From a checkpoint of a small transformer trained on Wikipedia.
Architecture: no biases in attention or MLP, tied embeddings, capped logits.
MLP neurons of a small language model. Each row is named by its layer, matrix (gate and up: input weights; down: output weights) and neuron, and shows model dimensions 176-271. Each number is 500 + 50 x the weight over its row's rms, rounded and kept within 0 to 999. Numbers have three digits each. A neuron's up and down rows have the sign that makes its largest values positive.
After each neuron's rows, "fires in" lists the words (lower case) most often at its 100 highest values on Wikipedia text that the model never trained on. A number after a token or word is its count.

L3.gate51:469555543503540502398468550444403508484470523470556411493533546546520496424484499454492378488469550423495385551515445495489468468367604487453470528480548423487462522483388485454531584540542539413537562504531539476581459490447558481458593441457525541463433535505464481534458570525533445506
L3.up51:430467517503438511508465438368535487522566527589557563466537478496557597534441408467520559467446527493447507492523499548463493527556483492498597475402415520460617394479458474490495561544530440495535466519390374511517548459521547453440461573513501533501619360372515482539593462509532496505
L3.down51:560518521573506471509469579634475505520499509440509520551470491545422422538497430454447482553555400397604513494418479465555509478467495485474460463521611440418399574475497429545535474430440456538486530466560548461450427564450497466622485450504456496458395530529455502507474478547482541650
fires in: "second" 21, "first" 16, "other" 11, "album" 10, "third" 7, "next" 6

L8.gate125:536433509383530552536470475462520520503476505535531461617507478552430381501515529481432498553559589512587509499577507520538551572523619485446460442586514419450512523456549597473522491583527523591488570517526581467495473503459586538633552448419523412456510493502503480499499434488483541514
L8.up125:460571395488567506464533546490494477510529503676521435467457562498511505541537511500481475578472544463592542549566494525479503446493483533491453489468464482525632515597470394478506474548457475478561466527483527369473561482462536467408509595471465387509506466500474514485503454447547587522
L8.down125:482455533531499453446393416422438562563537541475452480548620467493539453564580456510504469515513440557432504488525414623547480483469562449576499585554495436527474442444507435450339504531495552493416575477550491498504475438441488451551422471522504547494520562529509502549495581441593516494
fires in: "this" 48, "the" 14, "that" 13, "next" 6, "following" 4

L3.gate327:369525551377603453518441519468471441430463535436568505444449590562565515424430430538488555531493368399533516539440519448556569520558462513497510474444509495379414490501534462596467510452453475521522595566483419420523590537478582431490485545449468511473502477514477584483660500559578475534
L3.up327:489480452446461466447503383539548480612437485541434474502372540475564437580516547520492479600467543433447484547514541568508419502463448465533473516548540534449555489561520481550432386511557457535543478504501623565502540466469517579453556405515565545468568485511486481556461412585575484562
L3.down327:531514495519508520549528476507493497458539574520512560500541451540489503402517547478477460511438461456520495486493481463547577432545614556496504509425489539526417525420462469492519517595543554505437496468539413416375510508481492437608467433468414473532494502440444462579469522393424526405
fires in: "9" 29, "8" 22, "4" 12, "3" 7, "21" 4, "5" 4

L5.gate217:425451486535497492577492490541437503437534454534478494544536575496504473552480497484492461499500567546416477518502479478608572592490410473488518469393430561476451558364560492451434528499556551497471407531529454482476478524422550475404409510560476538425532437459520446508538452558496547531
L5.up217:503444516451469439530515527520523517389526522551506441556519466479541408597412432584447480479505506493477534439454401458522529513571468481517540409511555512554436576573550507585537477397541499457522437492535459561585495429576497540512498450420553518450478442459493488446395478606529544503
L5.down217:497617485515547543427532411502519494537477466485509522554523415453476572532530529550492428651386419431400476514552564556504417460488453491531516533424475506524518533564440496420528510429406537488509540463539467460505457493543496387546551540511509526523558520538470493466516577461485512465
fires in: "did" 19, "could" 19, "would" 19, "was" 16, "does" 6, "didn" 5

L5.gate267:557481490424592475412538310493526501565540528471499505511503502576513492418553479488475439437474507598463450611434576507493537491523575518536394492541341512568378502499524572456448500507564628473507453563571511529497435531430530421484449398568604419580457509439509505499443479500506501458
L5.up267:469467441522508587580436476426570469446581530487478466499526463511465465530506434492571473557477430478536527556583517578547470535526549507489478562434448458413641547439426385440530469519488542506536557561529477530515416469503440442450470533487520483508577471418543534599471529469542457484
L5.down267:486461471461578474488590549542519451505386407499556439454439380469531526556479551514519499448452470551471551515539392488583533420445418474477464399493603587534506531510523497485438575421562506459445438453517500542486617543580516522567529523562458603513462463503496454494478402544504470520
fires in: "december" 18, "hyundai" 9, "november" 8, "june" 8, "october" 8

L3.gate145:515416546554543541521643496529503448518521490519509515567560530541532505593487511452521492477493515460456469491516446514478404407440535471504488532545557489524363504522518538466435540486489447467408489478473645543486458503438554412430537480575450508471392522552506543527453569457500471459
L3.up145:508461551562529485464508450398474431536520475498481419499525390450469438537467513466521445468468464467489465503500542553404503503526532473481607504475611454499510539411483500522498527562441479532482383498544501421526468547555493477435465542499496484481482482491552579582605511489538471438
L3.down145:539535444457473544508552532506591616505492542511503591464556536522453527494484493485499498479533465532446589551455580490555515558458432523469417516496408568579507542539445546490450377502507542473574450598508449516482520470531479497578523459487473563457589465496421467442423549505451525523
fires in: "also" 65, "name" 7, "1992" 6, "historian" 4

L5.gate77:559427508610530504520572449425536534507516596522517532459550526447564504600452418505503635509471472493466516587474577544520588528439457576529513445437517615619544427536563509546453523480557487493482509545485535474489431519570535553468514439590446405446566399585518613503473361513526436439
L5.up77:542522495569508467539511497507490482452543441547471496529427492507418535487530521570511530430450432465457549474478474465582534535497471456499576507542509494462508344575511348463449510439484479475503421468444494489480431575582500559519473478568465449469403457577654569534469364519447476396
L5.down77:477537518456424584551513473477554455497539536491578494560448546420501535382534480425484457560538508558507490517530485461441495520506555501542543426502481552560392620521433628406484488523583470473539564606562466481470549477542485471487475558465487514482561546426432495394530561475547480537
fires in: "and" 28, "has" 11, "is" 6, "will" 5, "other" 4

L5.gate324:531503502514520539479454564380468508493476475480470452518410489507555480575504507498505561451488494629450513472511509513529476544401569493535531531447441572447539505565614538463542459546529525484536511442549558535473526494330506503508548546539535463442532494507507512545461470515547532454
L5.up324:498558466572442442581556426458529454474570497503531505440477519491524531574471506481500446491473534514511549448490542513516481471509528483520445486522470540583479368557470563541535528463568489481570510493558391503530423478459538506493440431496569562451494468508531510555464544574479460518
L5.down324:520459472420457489452511431456489503475505534543556565489404571494541519501500461444421564616527491508497529558505501488440551534461441532509477554525504511499530422542548383470569493492479514465454501473465496466495494478550456486560583524512467360454533516508470568318458442487516482380
fires in: "was" 20, "has" 13, "had" 9, "is" 8, "were" 6, "getting" 5

L2.gate628:525460462438553467540472530377464514505506468517530506553502479470456499555586578436499484406488548545585364525516478509470557451529425473458425465511487481524423461589425562503479450487518532535495521521520534479482411472470450459445530441459485566419473514622450390440470593446527472453
L2.up628:496492472400565511528485465529412464473469524502483489600471554495526473452526521551650457387470544505538541570579533537569462469475559467520442552503498493490482531492537504519510454541501434492527478506440433406461483558477467388475467548513488428454509625458493552421534558548494384420
L2.down628:525572519551493526547538496570556509503481455416514491482515455490492439524408446513399554525476474367429478468483451547519554442459545527553548400505572484505542463504555417493491492508424522555484454484519464527508516529535542485553458545440547569554512419482544530575431453494511570558
fires in: "second" 20, "first" 18, "last" 16, "third" 11, "next" 6, "fourth" 5

L5.gate592:442443561417484550457497472391516478504458493537521575528450489483424571475480514479444444645507482568506485462470460438503427434483462492421392506507570546532507505479584560512463615597484481477467469496477450506390530555485431521435484508510492394474513557502478482565488536485531498517
L5.up592:477434506563539445543429439519474489533448437502518555487513543480524576489521417602431449486444540435517478471491472422505459419487395510489518460402458557415527404506484501462455498541556437567560474541496506471441580454420547565447424459566486535533576520411443495572460435472536527501
L5.down592:511545468558446544506556515462521520492489590502517571555498465472426456532504446539508522503501457479440641435363488506534512569572632563525496454458596470506470534515423463536510462443489541476445491515471481463490472555464510442553493401467494462518539434507578454437456488538386518542
fires in: "3" 33, "7" 28, "6" 7, "23" 5, "9" 4

L2.gate374:564521555602562496513494475499516579436529448476397536513492517474505441605444407513501565534493451493503502497479463505589469456519512409536532483495571485519504570550478450513428474561578528477447491537411485539479381522494526482512562459532584495392430475526468490454448452534489475480
L2.up374:598529520537522436439466546433497503602549514491489483499504517464464441488536465555413429558503515520515528470508557608518485479475475619480563610597499419470406422456552485579473537539459532490446533386497549581504471493550504504590426442476544591442459467576493436522429357544530552540
L2.down374:460522489566507509547466485549553510491478490533511535359549514536561499507410545483565554492450524475411480508433529455461503602460501437505471454465484603495585546549454537458540510460493475514489480567500428499512552538487549524425480526534449419430518547410416558460590581388481398538
fires in: "is" 92

L2.gate218:506462466421500556563561472531518600459519466472459553524456499523441511467612513525468580422474583540472472529559441523457519534531564527566485501559468515542516508589518611449487557447492453493539442409597423460448427599453570537480486518515433488523476501500514492405515478612419493533
L2.up218:448497497412366453506539530540505496495540493472503455498531451587405508429608558446505487466402578551454512475577529594542503467424567512482459506522602419531489513565513604575530488526431380465463507471499421448437542494434549556521483495550424501458498522549363512488530523541534484467
L2.down218:464527527572585590517384454480501493558514534523514482478461531459580441584475511538454540564567381431492480444516530485454478524516457471576517450402440507501533411462566411367475479485523640474561541490479514544545412482544478454543494502442570473513506512466622491554498492380439583506
fires in: "the" 56, "rīga" 5

L8.gate588:461541395444455456505403448503519478493455529533511535564519530402490354562557479526548507512483508488522496519523556532460565476547513474524501466495489529535546518496549501474440546445406484531480498501529552506531544486479611514346524542491521447434516566529542504521555485482488546410
L8.up588:525526431468444503519551417519649548460451459474524494545553478401511444444473508538435541491526532471469508494491508547477525590458513523441429488545556561539406468535439462420431510476467526439488559552489444609561505488515513514466513470570562506510464541506559552361454431577397496476
L8.down588:506547486460521509400527458460571501473545472429600545451470522443491517472479461535458406514423526490472482538451462577555492414561568482472582499483507506554455498516429448420404482465530556517504515502528498538530541575479380474499571463484462464474522492410428492450418510468463615511
fires in: "did" 20, "do" 8, "n" 7, "does" 6, "didn" 5, "doesn" 4

L8.gate379:400407456599432487502481541482623406500471513397571479485519506521450549406469526532570552556481498436535446410526479482404519474489480513534539404491552389545429501527550476482505550541427522511452554519449505456397408523532416464483595532552494430464539356465431512462476534503456573471
L8.up379:518485531469548608515561437497537589512439428582534488585468514539537516477525489537486502507452562405546432514467511536544468473558501447448519531549487460514503483481558482445465529580490465501437561566440492503444542432393532536532540542463548595563542548527527499426453575500539468484
L8.down379:455562526525608528559523514610534471411584609477538500497450500575502471517532481513491580557531493523474464485489480498401433544527486447562492487455499494554473482450488533524549496415478558572555551520501475485497453542487517440463569607433522482516467486481520499528455519559595588472
fires in: "all" 19, "best" 10, "first" 8, "highest" 7, "next" 6

L2.gate632:579501470546481477504558499463526451483472483409522508516510475510521490498494521448573479445527461535577555465436550474410543506512527415537529508424464408497484550545420533517455513560525505511461557526439419559505543475517431526560599460575500473498481491502445456410546481509518565539
L2.up632:536498486533498406427467533504404449451397456541508501456483491495481413449413541397563529499509435531458621416504496559578549532473541559597501511503518464469585462483549568454499605522584507530597429465502528521448480554482530374428527537532519555507535486496507531474440463546508494607
L2.down632:530457496449524485492544485470536520515525464603525494446495483500517450529488484540376492466476603464558409510514546435516492536561546513467430552530538476562445523530556545495535432440485491519447517497540475530520497414557510483533536603516535486488506496519507578416544522435523485494
fires in: "at" 72, "under" 9

L2.gate655:441448459516565478526501484500452536509472619516433513547432372505497475466513518467542503506549539545465533503441478454469479530489510542585525540512556504505502501400472565506488420534537552596522514472462547490557501382513518498435506483513433564488537526460507419406444452438555471464
L2.up655:396467431487543424576470529439458523468435633477419479540418452530512447546513521466481545453539470467485510535485418487538479550444516488588506538506548458570549498427523493542514441514532526638496500487405590470584510427424515512433521499527482464521525551441507430395497406395520459461
L2.down655:542565454430434535506588506443536480457503487567498450533546611539471502540487431512379554449451489462482442536550495614565520497503495482568519486486449436463525446502569466537532512381486487561499487500450548501510549508435489425558518459523585466479488532509461522577500517526432516551
fires in: "only" 18, "year" 11, "third" 9, "second" 8, "few" 7, "weeks" 7

L3.gate702:484466457520408469500571398507445528468469543489460507404602467530571478609468471522425508532554519439500471525476465403453509520496661530596464543422572470467485388580552518525487483508540450551550532523549433502550517449505463607531500520468536525410388548502598480491464516492515604450
L3.up702:478475436459447447471574445441465565484527533555526560424538468553600425571509509592516486515506495471511449496484527490507539486477576511582520498511556442553518480580458487566462520452485503458606527537512541474544512469522512582520432585471525479464497502493529495483406511530462562496
L3.down702:525501502523469564517551582524490455552515483484528493518325548558502491499573503566565490488441505521514514434418494514513521451569475465407523425568507416532503597494411454457552550471524542436457480512528484539492508511498495500467506483517461526519558480475461517518550409425515488498
fires in: "october" 30, "september" 14, "sep" 9, "november" 5, "san" 4

L2.gate211:486514530396541460424446513393435476379586390500447516490626440437560550491443526501546439585469437437542521495453531476440521472550547553457526450461460508483547471485524501451422483429573519499546547503553445484468483402442518438443582499485498469477446444494520469532606519408436553516
L2.up211:499566592440530473575569539550484505454471552567433522536553402478550480444474548573565541582571506481470495429466522539418491502548529468473462415596515444580519473515459460522513528577513477486541431470445505503590433515469513557458493466421482525378510490368491537515494556426543429549
L2.down211:479482477605551482455421434458518372572517454560527471550466543483422491612525523481448474396500465572552439471470502509563543553453425503430496590406533499439472524518426457559407493559488470432448567513548448488532581515495467478451574501603491504525492495580525507416459385548538558511
fires in: "united" 67, "national" 25

L2.gate21:447552495453493546578461579457540489527550451581496455467461493450532529549562556517508524564460497511507496430493406440477545441485578515527495537491410548556512517519399521477462478564477502385516453430487514576590488560469490531454484397450561493515481402454469579510426521427453496554
L2.up21:393578498441498514559553650450535473630530513529408439472476481483593483598541547461481466500584545493491526436427546465448543451495559478530438552459477612516500516557481450421552485490514509428551567494559475529590464532509499504456594380432548495485454445466478541564387522534405490504
L2.down21:585435504558460454474484405538456467523425502461622428474504485543510473488464511520552466499537577482489495542525513620450535513540387484427554479524517455469462459456527508486453508511568431534483547566402519400419525454387475404544489622552452539509552556551546447448536484588571526486
fires in: "football" 20, "new" 13, "sports" 10, "baseball" 5, "basketball" 4, "united" 4